config.toml
n_layer = 15
d_model = 192
n_head = 6
n_kv_head = 6
head_dim = 32
d_mlp = 576
vocab_size = 2048
activation = "tanh_gelu"
norm = "layernorm"
norm_place = "pre"
norm_eps = 1e-06
positions = "learned"
qk_norm = false
attn_scale = 0.177
bias = "all"
tie_embeddings = true
parallel_block = false
init = "normal"
init_std_qkv = 0.0188
init_std_o = 0.00343
init_std_up = 0.0188
init_std_down = 0.00343
optimizer = "muon_variant"
lr = 0.00861
beta1 = 0.95
weight_decay = 0.014
lr_head = 0.00903
warmup_steps = 200
schedule = "cos"
final_lr_fraction = 0.1
batch_tokens = 65536
seq_len = 512
doc_mask = false
train_tokens = 426500000
steps = 6508
dataset = "wikipedia_en"
MLP neurons of a small language model. Each row is named by its layer, matrix (up: input weights; down: output weights) and neuron, and shows model dimensions 0-191. Each number is 128 + 32 x the weight over its row's rms, rounded and kept within 0 to 255. Numbers have three digits each.
After each neuron's rows, "fires on" lists the tokens most often at its 100 highest values on Wikipedia text that the model never trained on.

L6.up219:085133088147123128123164131151137130095127118078073111168187145144159071109087109145164169187121056092073084142099118106123152131154111136094130098142142120104099138142074065103120104053108123130182165151087206118096135118084118145100114172068160119102137160098074128165135111123195165181175087174139106146109114166075121072137139116113166167143119113149131129144160105164150122178114111092135130074172177098127212147167122107132121112134094096130115162113115193145140052131192156178162137154077080126153157147115120119151138155154081181086101171139110182126131151121140115123
L6.down219:133181113090152121129138123156143128098100160111072159092185100130099079123129141172162151149116113142115132148092191138043121075105175115150097121190115081170132126121127079135118103098137089114203161122049136218098127146105137150170104104057127124093109170151106185076125093158107122159165100103119086133122179118131060141083166121123156129155137151167105113137172127151166116160086119106099057119118154109152081103091167186134119081121114212070134169121106094124113101095121120140147120145092138125106153199173179125152150157093105145120097173126098138135141158120147151193
fires on: " |", ";", "n", "w", "d", " that"

L5.up252:111061147153138155191135167094107106121199133085137139147116127108122185159146094056093084095143168137125094119136134170173108169131093118166078145092097169122099094142108146077134093173135075124119102123110163168124116099140119105122157171111124147105159124132140049128126069152192112151135122147132139109108093147127140123166066129175101195116143100157223135098122095194086106097134095090150182139113164139128090117105076123111159125095106115120111201169050124120200172129106120162119132106128127177121147156098078114114126114158134138128157075103181187197105148079145115151
L5.down252:139162162207131145088042154114145070119167144109174139082103139155092127091139121146123149147148043145122135125125167114136087084058146121148099082143147094144137112147170126139170079093190103189103161197124120175133098097177065114151136120165127139110099101143063124064119116143148110092100121168134071166108139090112140131186163172154116115134125114090071155158097150111101115127070183120133213124106057114180119090085123114122142127104164151094135109128096167184166114111134130140145163155154093157137115161104127140118117104132158087125103094116170128182180138134126197157
fires on: "l", "ar", "ge", "ra", "ill", "to"

L12.up166:088121204128142192167171151106117162079078080125131152113127174139155115104101122079135146125145080129094155094109094101130115126143142066143132112109151147121155118087106141075136109135165113129173126164110141073133151174194149091154129157087185146140130113169132099120158133089132092065081119139126083107119151122180135052137112185185125060128123199104169133074128092086141134118142138148145127079193138082162095118139079154164145091122128040160097097146147139120155114137151140197116070162141174134133139112130173149069183151097167093134110171118106157074127072159101145154
L12.down166:137066108079136176139190145118183152126118125104144094068143104147119137107148136098151121043083121088092100146066157175135152147129151081170158080099188188097096129158132125120088131113110184143027172147095145160085145146160130124131145141042096104117163113137109142138144135110159080163088162121197076130158141125092088145117056169118107164118144144146114090088162132133138156090105172136142159116111139109090142109128144097137130203119081086132165093188139116096118142132101097110192099105138072138107162154159177121118122163196156165161131072112130147135152104118161157139
fires on: " s", ",", "–", " th"

L10.up312:062086127137177157143086167122131147123138107116207157064160159162140140099093122082159166138164055080181198106120102162116048117123152122104054111089155097134123107147167117043169113137133099131153101107128131178146136131154121156151118084186088101109172075107143124172121128119137185122134103154108157118107132154192130136130084176098086142117172114196139101143165105101153154158103173141141134146123121181129129111112165144119153134143161152159143103131099136117114159153125121074130070149123084105084119130082069167053170150135106115130151126098085090103209115086169099145
L10.down312:138155131073172144120112118173168122142195119119114143212164131157164080105143108154143122107134121184095110128115168128141121137140141080162123121155139115130096150090135127171160112136061110082074092156133145132110141141087149145165103065135137095192109145147143115116031132181116047150157109138105105134087141131116087138132109073115156086128176122112124147113077173160142073116212131134102176142183145098140113178088119130131123087107090089160099189130143129135118102159142122146135149072092125082146166114116152107153058112082118101139157088222115121193084149096102178176
fires on: " s", " com", "″", " sp", "as", "igh"

L7.up430:123136063177127142165099114150105140141197138134130109146146084097138116129151140112052134081099136196139109181099126151141061179118106086120110122139147199163162088116115097123097156143131126117104158107133106097202137188111094156105127081116108129100086130103189107106099147136180149142150093062108103098066118132098140101096144110074109170092113155157155156106147123090113110090141112166136144152145126136098161173129106138124142124068120092129118166148181132119142097148123188198102052204140155186098222187126080132131115181125139111116149124062151130149061120120143161127
L7.down430:095106135132082128097134089130115188122118174129103083166150154120106090126167120180136132191166095157172052110106155116069142155145042102077136142099166106129132212149136121130154127185147122131127131149063133107195132132124138140164156104145139125100145172072112154126170177082106125112164113126135104141144078143130191095151097094103112171065138144073128165121070172097087153110124160125123175139138135066169185167081163100132130103096115105116146101112157133096110135090109093135091117186153114112153142132085101150064140132094153172141084177171094129106087088110157180195
fires on: " sh", "sh", "ash", "h", "c"

L6.up92:167115126071116173148128143144107123219150184120187129115115081162117182147109090164152102138165107160074067121132115085147085109134115177154132113110161146086097139077140070088160141103170107075152109072075103066117145069094123131103102120162130121165127203137043136115140136159105127117115121185142174091115130155144112153158142071122125085098135132164202164085132108097155121115141108129127134106131138207153127136130120129110149106122182091183123080134110148162121167206136150147164126142159136115174173154153105095070040141126120136105123083153147095144097168083121128115
L6.down92:101133178163139161079080109110166106128108161097095071155165136120152094124208170122059115139069171132130180176129162130134135131151118115168074098086094130115135129183180155161129165129124190157118094163163101159122136157183120118148147162119108124142111070116173110106110105140110159112147171162077088111157098178107063124120167144124057131168117121116103114093188159153119132147078150113147171100169136120152126137164073103109113141163153111164066148117107055106141136098144149157056116099131144119098057081078126130105154110148118118163149113134101098113195103166163149039
fires on: " (", " ", " record"

L12.up455:099134157115151144039120179085149187131130109141127107144193103162135133160170110141089101156137136099132100128132142120180157136140149148204127136094176167163131159175096163248089145121114167130160152136095149150141062128135098133122099159119103184179175140112104138151136049121125128156133163171109077127098091152177079150126066127100165087144056092133133128121126131147166127094090103116070146142136091113082138162082089115112103105113135164104125100152094116097152075105071124157110109137154126178124106151143072077089116125161135154147163129087094119200064088103141158125
L12.down455:147114167119159131158125202099163139149125108126156128143102068169077111147122110155136087055155140121139128121108142095194119135157122152150114129129116080099147110152139132138143094154120121152150121165113126136167090063127153103081130105120101110120159135145148055107094149102072202086148080090122079144129064134163116171117167195130157131109173109098156085103065141145140169130183120154167140140142119174139112144106067146160062125131127103120130115142127100124153102092064136124112091117129166168114199171146074088117134077185156210087186143173130126157152031103091168107
fires on: " se", "l", "se", "re", " be"

L7.up243:099070121133155128107107106117160145156141120142115129116131101119203147091170173104151119192107062150164152125134115177168147083136227133140130132103120125094135127138153150148118077179105116138149125121114123071165096129035129157135086147146170151106152116114116078143116132137112128126172132132148084162104074097182105073099101053134145108117118112130116139138093157100147123128091151116160138094136091073179169103131110165130159159085173175184092198110136098155142143152175129121103079115103152138034145112116081173158185169151098166129149113111204093130058109140122066108
L7.down243:121110138173180111175067113137161121098124118093156110113105187197112139133154064116150104040139134134104140099103114088114166139146157146157101099144135105176117151160112089130189139153107143068085141104096084138159160161118142078088158109179110078120055135123157142109126099134096099124123105135173113160145131093154114150123128146044116068125141161187170167084129132147154090104139113113117162129154049134185093206147107145164155166167189118133128053145120126164123130109139119101093091083138147131151141096164156175114097065090134117146093133160121138092210102111119185159
fires on: "il", "ate", "or", " •", "ul", "er"

L8.up232:138134105136162097092186075173138086121041057114093108127132116109110091091123097097105104105133126131076123206132133136135118107119166110085097108111105149070098117148112117136130141125115109184119074145067129136125148088140167097136129143107117139152093174141200117181111143190181112070145102123137127132192122104158130127193128170158108166190120159146209100088128105148109155119134101185130134119147097152113142164107114128157149105141093129141087121125119195087099095131170151151156148147101137083131141132136124084098067198160170209099096122137061206148130137177130139180
L8.down232:111149088114101160169100162111105048168153144108109105169164083186135172160095128082150142139080156140186121121090153134086103168118095164119129131134096068126149149105105160149178205124124164078133185131205113156125107132124113163107065152127111123059197104143073130115150162106123152144128146132100140121147124071147099136088128080144168095114078101108161147165123182113155091136113117119162117135141144166122166071141081112098102109165217092148147077116162085145174187087146113169099076112093135186127097152169145052093142145123118129119143118156091118139161165110084109149
fires on: "a", "in", "v", "d", "n"

L6.up464:107128097106089189123118044092083127167176090139119099137077116136172093119147141089145175133147093127134126122106124167120115176120116112101132131103165104137197075117152137075149176104107129141098082082098194098137159147128136171125153144123141165154137119175178089092160071119071150117132109138207137107155165114167133130176103096175150122118069164092127161141118096083108132109195160174100149091141155166108162123077170082079127128145142080168099160162117111091143069199138125136164106151112185138115130183087127168142109072120111128102124152105172138107092074142171126053
L6.down464:125151135118122157158171182173140087109118161101108158135202101087067097142113124142062126147188133141099031106114110118080150095124112148122060138150126077165094082104105177121122132151124184106120137075093109124077135172164123171137128123115135175131123131114099186164140168094165152095138156095119082108127117140183085124137153101095158146178106188141068099185123191086109153109149109117107138161069129159104178107096144132106095176165117143137088125118095135135123142078081221096149092153140182139115175155135053119132125156156158137116143160164162139158130120130119105059
fires on: "ot", " T", "et", "t", "at"

L10.up283:119125085146142192099116081105108128106111126183131120159126126100144073104110117136073186116134114139167174106167097083152154043129184060137131153132104129146155165159121141121161162148070087161159031156087138116085134095112080141092201148076186131123138148143150113066128000137164117171103125168137141146120063193142129107097122098108096121136167186109072162140124136078164163137160136121131163159124104131179133138151133098155109088147181172110128108141117120134124154146147137102105150152086080131099128134103121159110189119129109174111145107138097158133115163134151135072
L10.down283:121100173073183113122129119104124120137139079081108108114082178120109144163156148168118096102105136106062106137152130214126119079149092174054168083131153127136172125147166103107131020129141104126115169135133085132230195134138142113096115071135086132123121115120130165164135162135137096154058103114131070094109182115091133104186141125175126185093112094138131119128112101167121125126129140112097084096155105166060174135145170156085205158155161120111120160116162149138097150110153154118144145177106209136114123131085101099123114142124081152140137154181091122126141132169161132176
fires on: "h", "il", "a", "g", "r"

L5.up383:149083231132135129127155181168153165122140178125111111166111166130166115100142133132128115113150115090133139153110092128124192069099182117136154122160133109118140087091144123064159167174152136145125160071120148115152079156120108128117119124133143132156100172155135087094155093102176137041103157079094142084170090113147169111107132089105139120149192110093138222129058165058097145078102140177125125104061163153151109117181122122159182162143139158131067081098181110106107106149107091116135135113096109173085159101094111132132151111111111104131163171098163147147134102167087052112
L5.down383:175174084138131147157087099122143147126137084133137146152136097172149108070173104130140137196175108096155166119034128238169152118110058161089169129077038134108111118143082148107130110179064107099139091120096088125124126157140107163088154110188159108099108083158113121159096128162142146109138142151175104116147111131159095136153146134172126117110084107125098078138151140156161100112167088113111132167143156152167119147125154157092087127123156132131201131134112133175105075114145141071158117140152129106086115093158086082090137063162174174109138147081117075077146149185144130160
fires on: "er", "y", "o", "r", "et", "io"

L6.up241:136081207124075150125119158072141136022101157138114178148179135105053176105118154112154122187156115111101092100087135107127132173135170093092160184119076111186145169150140095121110107136128127158126148125122103073101187128150163102142136103162109128135162098156167105113105099112126118109109130131139082138117189178155132121141136117122074133124084121067120047076088147074181150148119179112110171142147164098154103080145196102074168134109081165151160131132081169123117111105162109165187122186076175131162128168121096148117086130158113105139105134179153137117104104125148141095
L6.down241:183130136056131193147144164137081139152116107161134089068110048128172063165096140118110112121141156146184080107137140165144164108168125071124164100077148135089111190163094147138125126070185096126132159138084151094117083177113133087170162120146177154166087134135158144133133137156057117081119143074163087152157133062168090140169139179101132153083099120111128133161146130124163175158110159104119135154110121113100145072145119163152157103146146070145111177096105141189112133114141076153152132130129107137109089187110132120118173076169126146108117097155127078095128027126161124159
fires on: "is", "ens", "i", "e"

L5.up409:115106134102134089158160149182159147136062161105154130073122162093060058048129121099102168139170118124159164136162082077148103151081124155120139128142150169087088146086128073155141160109176068189141122117165148100151114136145132169138180110151119098090152150160161075130189138183118137080106161140147103086103110130165197168149149089120097176168115141160099092154142092038096102150084089122076131106136142095151085089112120115146154096173125127134137110097126166145109094139081137162176137145136068122136083178091142125161195105171132174139092110156136164146140160112092143113
L5.down409:131120160123120153117134128115098126093200103165129150107147096146144162129111135105119042134142161113093174083129149161150140101116122204137078117054150142094090147192121204084156106116130095126092147100076138122155108086130167165094169108109093190171111124109135164125181143191112100187140070075176111082141165101105094132113111176162079106142142104118105158173103122135092130143146129134171147105116151142122125150090113087154142079133171144122138119132181155148083192096115148137102083134114167128131163098079187152155064092104138088176143117097175147069058104166126185098
fires on: " M", " Is", " m", " sp", " Sp", " br"

L6.up17:121116162172071131141186131087189084085120144129123103178112141115141142115137098098179139143106154158129150127151139096172079113134111136164092115224122124093149099098163126127133129086153067204152160113129067172095114153167131122137065083082088141128112148103139095074134113104110107151114123094115124094089163114085162123156093116136106113101061128156103061099135159120135096174076075154147088090157125119122135153097148158120115158161114127136092096149169156131135143138205129190109083192060125116169150190189116149134085175133115149161138180183156119107149109183186100112
L6.down17:159147172134110128037092134035148111117131126119086092127090137138103172122139052155121104081109156146096123133105104191121112174112174109157104116088107125144199151169138103088094137183142097150081103119144175094140138131152136090115117119149155155136096147155068128076115122160087123156052152109145151095103136106159152090131123148112149160168103132107127147113085164125140153141110160144198113179160159098193167194095115096184105113148150121168141122094146146119103132150098133143126232123134038139096139119157135150127193111097105173169136147105120133114116193139087101062
fires on: " res", " add", "ust", " up", "d", " return"

L7.up162:032160112119114174077147133077064141109169169141074137192107070100111090088161170203095133141109095100050156130126132153121042127123171094166095138067145213137107103145117141132082107063132111124127095191118143163134195126158172165129100152120146141093131146135131103187121119160152106162144092105136155157186107094074141137105115129146091184111187161113129104123167175139174115141153140152136084130161149116164138131083134112084087125120134121144126130166064132125102132089150175148156133128119149060149124108135131112077100170142136125113114121101111177099146141122173077102
L7.down162:114072132095144124084126173160168141145154134110165119135160175158090102112155076083108125147080131136125143126197163114130159138086020159118152129232086131143081160096081118096142143138116147119159166150167129143186119111104116091157100137112065150154197182151152133092103111144094119134154146147093093158105112100116090103159152115147136058144142095169117180106047119160071054186114143098071087127137117137102150145086152130155129132087167083174166103089108109122092141143109106177128122163101167154136109165104124081171108112165131135091160134135134090106152155171150177127
fires on: "l", "m", "w", "qu", "r"

L6.up192:133124170183078224124085111142067153130099090061140101163120132123144126099176150127137142163071068100054135172164154196154087175142126108145153104096147205182122142102104164129122119101116153106094154170136107137115106126119132116073119129124145132124184124189170134153100129146093102137123117158116122114110131085130123162188126145072111121118162125065077117117129120148113195195151054117131146126111138080131148126101124084140099031119132114136121150149162135134111168061142077110131143207121161104128120143160126116121125172098194067106142069120126152094120133146149098169
L6.down192:129149144110114125073178144186163137130124136153109098099147118132136131111109137104137144064166189076074109142128149128164077200127121109129160143159164100119117118122147169123096135145140132203071081155134158186176169089169086117165150133045132109094097111126096131141152101131137160098098106060092157159106154154186140134132212131160160146131057141145080078086123175189131135128122050107126141078143149104094138080094188106121183110113150133165145123139168113102105090108138163104111121138115119120058168092134083097103167149104106164112185155126118067105145159119149097185
fires on: "l", "n", "ic", "0", "-", "r"

L4.up378:130107144104107128095094085146129116117141178102169171122169151084115111079160146102143141086142109065131129196079085074151092123114093084132193126121154172121084182144180124129181142131151122109142085121137091082175115125110158100162140078114127054107187153126097137137123105087148113144148098090108118114107209109102127136126118160125141181125097176157125151107126149150148086080114162146109138094096144101093159154159121133189110136117130076168145186133105148120146158112166122177096150126060121096056166109085152062150133083148140163138139235084153202158106088133170129145
L4.down378:134165060134172158164171168102154140164099125159103105154166135102126159155086126132084118122121144130145104088111136133174192163161058173095161101067095150117156103147085111116122178095147130105110130139117144188109088160154099077120096096123065163125162100130099119115134123118160146164098186141164075102083096124156115129107134143127093109199131016147132122131042133138071076141133147134111152142184112129166086092053124115159145138167124107098118126123168139192152116136105118130142141103211095131139090149163129191122137110156137088131155132133098140185138141153100177046
fires on: " pro", " Pro", "-", " def", " Rep"

L4.up513:072103103122130190129170114151084186156181150141150203136128117129110167110124146139120138119189100129173130145074126113113100082119138155047180057158140198115094116073177103099120108159120120077154136065139159155047076083114139087127163165095137066124146123194133086149130180165071107088085177118112159102144165106172124127111138098160082120129135137127169178102153144108106128119139131138113131173147098159164140125140138112072144095186129088213131109139098149147159132130131115135127110097126068179125167139145140151067163159161153145112073138094102104111128125096070126120
L4.down513:173118126108116130144067144102176098104119123134147152111140139070094135142155143157127117157101163098116154110082133123122113144120156125183074141167117133159119128152121105206145148113168107124093137159127065177136109130069096152162153145126138180078100085125077113093117119133124172125099068123082109159188158120093120106137114194110068165166160134159067126167121073179102163197120169053152105124121091117118146135081061114120169144159130090075175120143106107087182150126087150162043226116103161125143081116153132118140154113108166132160146085186161119133068115117153150130
fires on: " w", " \"", " n", " (", "-", " "

L4.up354:141186076099153081111096140148148165134125155169102154190159117188153064069075166111117153152142140089103114118202120066169135133132156122103106119089151114103110118138127105164127138099154130179129117076076161173181123123122020175129099116121162095175150151112094137101179128147147142146088053118150116105160058140189132145103139159099176062129097147086110186147133129109104087161073137143105125096135092108066118147117134140119149118110123122138153174147104170107156122116123080127181123147177167166112134190127128091181153151095163158098104157157145099112050119103106139133
L4.down354:183141176206155155067130104096069166110110134168115136119152146139130144157071089159106123108131149126092082134184110147136119115127090178124136150091135112122127161112133157169139118167142167102144090159081121107123119107125127087103160165143118128156119154180165111126205109142080119153117139164150129111137137130212107177135158148112176079177087066111178097083121086131152138146198085080092103118182082125114117120125085108118100087109166112055081183101146171137140154144172115071122144087192056070118102158112101164139085115147094062092152174107152111171155114124136139129
fires on: "re", " se", "se", "it", " contin"

L5.up564:093132137147123248142108129132186107091119110144104152127151090115113097094088114144102136138174116163086142162128123098142110162149144126120134115091113179107129144163117161132111113101162140159170124095125084130171081104169079100151117073138167102114117127181205150107076128209119149086117096141125105146107141170118178135116107125086109110149139129151058119134126149199150057101119112160114088135163102108088086190162112125153117121158106108153135130128120113157180116125128046139143100098170129115182108181157138181210137117084150117111050182155120136099158122054115099055
L5.down564:165149060094167149112130165139109108076135131094125171134133109159143149148151187138086138118121131169170120127116160047177165153133051097146104150143120094145100094118107133100119090152100090138141156172119099178177165063136153128132140146084140199098150105121203115142121122116116150084167115090134175064086179139069075154131181190190095128152146123097119152076142101162167149121121145130150138159107128122157137101163145145079098128132071064171097144166184132106141141131137151137106088103089139128126152113077082065153079117170075098110076103098128129155111183193162133127
fires on: "re", "ing", "at", "ant", "c", "anc"

L2.up453:148134157135091128127146123128122165147123093103141141152131171135113151134133086107145108070173104146100098099137040133121184139140128038172150184028118106151116091051128155088097181212168114143115109108170111151109106138129129113209176140105129128110154091123142134153049149153161163068176123160128112093147146113178119140131113127154143168125151093095113122090159124088124139140114118159079117133106091129089089139160090096149116120117144121110106134148091152108197201111177113180159132154083139113195145133112116164166165151127167183123119154064112133122054089134074129130
L2.down453:147118118146084102105140072135149072147145042170131189114130123183083127150064175137173098118152081136122120082106109101161143139040193127147117113132117167127131149082121174103057157159160087141142182149112121070124036153151109081162177089100115095121160103112119176127057130112090095136095074136147123170145203132159153160109162131203155164153145148156109135135167091142147148093146176113162094101186102159145116127168167152119082114148119090114151137130095172124135115147158099121144116150113104169084077128087078170115142150145148131162096109141154111170127117121089099143
fires on: " inst", " form", " bec", " so", "ition", " imp"

L2.up81:086129107127131152131138107078143096117160141146139189150097126166114117115164096069160080091140113133079107070104091136158124087150074103174123188114087137097129105139110154133107096173130125146140145098187120102172086122153126197157152112191147169129082112142158128135132180047141093204155151152086161164166150122165075113149063131123145102148093116152111102164159134179120129130129116132142175122110158120115056145141112077110142052055162112121151157121117060128125079112146145139128179212136162125172130136087175121117111095127146099131154115094148087139078139136222095107
L2.down81:146124100120051168140148132128113181140136157176116143114151131148148165118103126151138195109079100082114159093104163156089152153116169140121083091142125179201112084131130173137133089080168096140128153159160125142092153178171101109183108115082100088120120100124141100145193073126158112101172168128083114150057113183177137131149130149092122107142127144122158175118131084062149119164139164085175133106107133085186207132140114143068097064122072136085054133119154101147154179150128078112149108132171118096133092113096131109148132151076162165095156089169105105103147149104074106075
fires on: " mov", "ge", " there", "ater", " re", " over"

L4.up367:176115089193123166133141063076121162125143095160134090139150151142138094111129095101154157120153105089103126098171116127081096132082155162135078180096191166145127106076136171122060115109151130164118104106074142143138103158149100180168144108122115063116136166124127129129170065156158092170162142160129136127176136132138127108079126153137130173169162123063106086127176180108101137109126097101154144147160126058163051136207115124165153063178206135160111167174071100120157130118099111173137102137111104141106103116139134162136142073169147151085121165139148115089053132081137089116
L4.down367:090096107230140128101154197130110092109135065118130155124124203141067050135135151164126113123159111091183157136151091122155133120151222139176074101172207110109122152120105083115127178135137179144115137131123076125122113181088114065131174118165098184122118075119090109102153113143123104164170061157077138170093141134152133098141169120106135120087130129106071167204141106107138131178162092115158133139124121176148108134147155130140083154158094123150172156176093119159089117124120133099156116139118104136139174096098088162149084116138104117128167137131131034114114131081117108119
fires on: "od", " form", " bec", " after", " before", "om"

L2.up454:094126112133108131121136116114162082130152168120210072056134128084125103145093160107103173206131137211118165122178164122153162071133131147141122134194101147208191121155104055120124141117155164155119127119140151068080132089139152116085146159083112116148116138124111111110131121134088181114116076140141140136158136117150113189087121105170089090133096120157147129100166114073161077123120070179131111167104114127146162174148149141109126144121145134112111173081124118108016142101177142177095134076136089099122120190121147121177105112154130145146122085165149056091125109138130169085
L2.down454:096110078097117144122147132150084164137131092068066077127081144107197187097096189104134133113145150146130135184145131165095130142119135166133092172098132092138145185147207117132179217169117100100110061090179127123140137104130067139148148122074080181166152106138130127152094116104192122106171151189112146166155108144110158133119168074142156204134080095119105090114096110164087074130142121132138152072075078129145104105148144099175148114115130089129159103199117153089111102120132162125134173095119104081130185086137156126151083177117124134138132129129081174123100150142153101128
fires on: " app", " en", "é", " al", " elect"

L4.up16:145138118125176158133149041073174151147172095146147105126107151144140135127130192113086109139181141110099175081150070159166118104077174193117086150115131162056126118132109114134108144158079136129162135150097162113113144161191131114130144098124111116108161120198082104136166107178091125124126115106186115079134127089124105076112116167096171139193136132120105150152165141104114143131161092184145149106101103060124162076137162157154099150113108122165117123144131109130180153119186074146120094146098161183106071104194031142101139105142132095094124162167082099098049142104134099094
L4.down16:137110102164136133144087162137076051116149108123122153180132123148088149118154140118158144159103083147090124118110159143099082170138156124149065139086164122184151084109158114139112132137198131142098124102140072103158096093155041096167118145131229123119092129093089095095092149120143206183113138187107104114074108152103187195084144162128113094158126158105102110157150130081128108138083105120068194122068163138124132112180143099157171136123111127119110092156159125113129097134052145100161151163124149142167089133123167057164166170058105117143132105128145115140186128150117144137
fires on: "ot", "or", "io", "re", " •", "ine"

L10.up273:068105082073128106125141152165111155181149164146138161095123083139113113138081092145089139044158146133131182159120141143079077114145165098138124108121118139155165094175103111091098147152166111147151166100087121123175120112119183153110118091119103138073152164128176128095088079153135163098115101075078115156139106122121129128096160159100078128113149209090173114088175107099118141128145146103111133138193092183122133143103092189108120095127145159119176063176151169123130089122127093175122116156163089117150208112174107074181159117141113196101151100073084137193126111110143093182
L10.down273:122079135108115108148082104095098098157110189146159116128148120172053157144164098141065140154116160145095097152081200129114120217127115120093135105129149097132133153098186076124112165161179191089159132109165092099104149125169113115123155135134148079083140129090131113122145126096145082128103138137152141109087143061124141182194127059107129167151119198169187127121140196087187084118088188097149154145169117120101142118168111100087171071102100111140097156164143094118121129094100141102200169083063138088139148161097124147097135114128120146147140162129147133104071190112119133142
fires on: " sh", "l", "h", " Sh", "-", " h"

L7.up222:142110120182087102154156141089131063109156113163143105121095138147072100153132114100120112153083106140160089174147094108177124143104175128165147166146119124159122134103140123079108136103165093113105076070153096173120156144168176159058084051184131142081111120176179095113121138117097146197173105158166119087101142108075162068124182115193107110088082115207116120073086148133111108117106126194195087081121126153139154085116134139148131131125151131082151087155127170146149106082119114127148121162129119126150170128156068144089120201199134141117072148101145145142148166130138098161
L7.down222:065106175121074101129099076084173113116143148101143110162088143131156182085119137125132083141121159155130118138102105166106067107087119157176150169150129110142105190089137165132132114152155136104133141146146078087159171088129169161143095161099097151106097162113058140116177126158106142083101078109132113136116135154142108148125133110132156206124157150094153146120096119077196086072161168101127130130162109116160150140151101125114155064144115072112097076090222114144216101171163148154052090148142105128116067098132106154196110092122135156176105156136079163136142169094143158150
fires on: "d", "u", "ell", "ust"

L7.up494:153029181152129138130176135056117138100141135096105145129125156148133094074146121106186168106058085112158143113161160157087145135153162103125107160085152122076150106098149084089114137113129140162149098153074101094152122103080184156073140118147170099142102054129128103126125135128125154116056136088115109149137149194172142139165168156169127093134145118120187126120133095063129107145156176086127118175133117135165097062175153159164132104182156101169095083111168142144106139143112110135200122187073134147091097185110154167128105146138092137144096123067127147097089069118161169162
L7.down494:119134121114192103118163167112116128166100143159104104098162104130121070154127168147112106187157120141142082123051143067148142176125142117121138122131111115090102164161123148151164112160151067120122179117146145155095144131117129046215174136095113155118137140171068139156117105121145126148157135111127152050073090077085130171143118136126090167051174113131082117137131123155157154126156147126107083121168183156118127171079105119134175120100088104130157179152100097153088190072172125111045171152119105090110163096130119098155135189118202128129134114129110048100122170110137179105
fires on: " s", "is"

L5.up284:126081179128090111187151101123122141117173139126103117125130194101150118119168166179064129124174117149083084161090070091159124091072160140104165119098114107188165081134162138149123148106127119156141133099152138105127148101106091085117137140163132064168103185093128077061059093139137124096123156108117125080161169138216130143127129123102174111152188076154092141097115131128134096122120156145088096134135131082172154163095119145125100174118136085079176131129133124171114135115130082110160181119112168138202211168171075125129060122108123160115077178147169166146146106109107127081
L5.down284:169114117089096122088160109136167043116086128115153111126123144164120102100107117110114169157149142185169135107180176070142196101087121127114095128143133123153121129132028152142162095128123116155150197181161133137104135067117199145065136198180144143109081081116129164150109146107066099145143139096135142060169114140140229130141132106150099108136145165068161149167144130151141162099119135138095070134171140111136137104117131144113081156174156108074149143119122170141150131180092081143131118106097177121157192066096151091083116130120093104078099129129151092155131143133085114101
fires on: "o", "io", "ino", " only"

L6.up181:139166122109124108130105125049167108096100099123123121144151104184140142146104150167087110119111165116154152121148160113120043135131124105121088008164125204177174105134120134107121175145149134115127089111127155139137115125127082120192062119163154065104159121093175127073116158185098044110153125199150075108183105107109139149117131156142137101097133156153085102084125130132117146117103119201145161104129156136151153183180055152123146157164074152106158116122160075118163133173138080111139128083167118122192113083127154160108158152120132152125121125130131180139079070081135140133
L6.down181:105176113108152145084138124129123133175131111152081076117064150151149062091101092138176101171129172164105100098213167134078134167149118109156158101117081060143172093192108086140085167168130093112111091139140136190087088129097149146148122131141156081147135156085150136120156140131140108173146127107112162121129137150179139130150080041166159146099136063106152168085100078067103139113167114101102146083116182128150131181108176113082187096147173107131123113138132159106068132146176124162123184171166122132084091139162126084150089099122141149182103115161102143162103134093090147153
fires on: "ad", "le", "h", "ing", "c", "est"

L2.up84:122108118148179170147153144094145108125098130132217147144136109145089073149179118135138186152097140102075089109162048120131079142125073150167098093163142149162188140143105173129107120112076188109136084135083108124169117107148133074123151102179140098127169076108094111126068112102186208093118120164106099126110144134131162099150040136130157149144142083143162089159119148071180111124135122129083146085098126096102109080149115094157174080123162124140111178168120189112151104106115163174159109141139149163098062170103096131143103104153134178149141133121167209126108123074148108120
L2.down84:147212093094140207109164125132149107129113119169132119168188174134147065167158075158134152069122093103101114124087104104132131097151133162153149117118157109092191128090155116154098136110098160096146093120071113112118051115136105060185202131187175133114182088091094102141098153094117152130144153095108071164143118112088125075151121105118079138109164135136129179132164130101120108186114164165147189080162134151137080115155125119108168100149136112097111092128139169153156123143117143139172143129124162136097158126099153152143130123094145155097082113085097090117168156106220037103
fires on: " system", " b", "om", " form", "ub"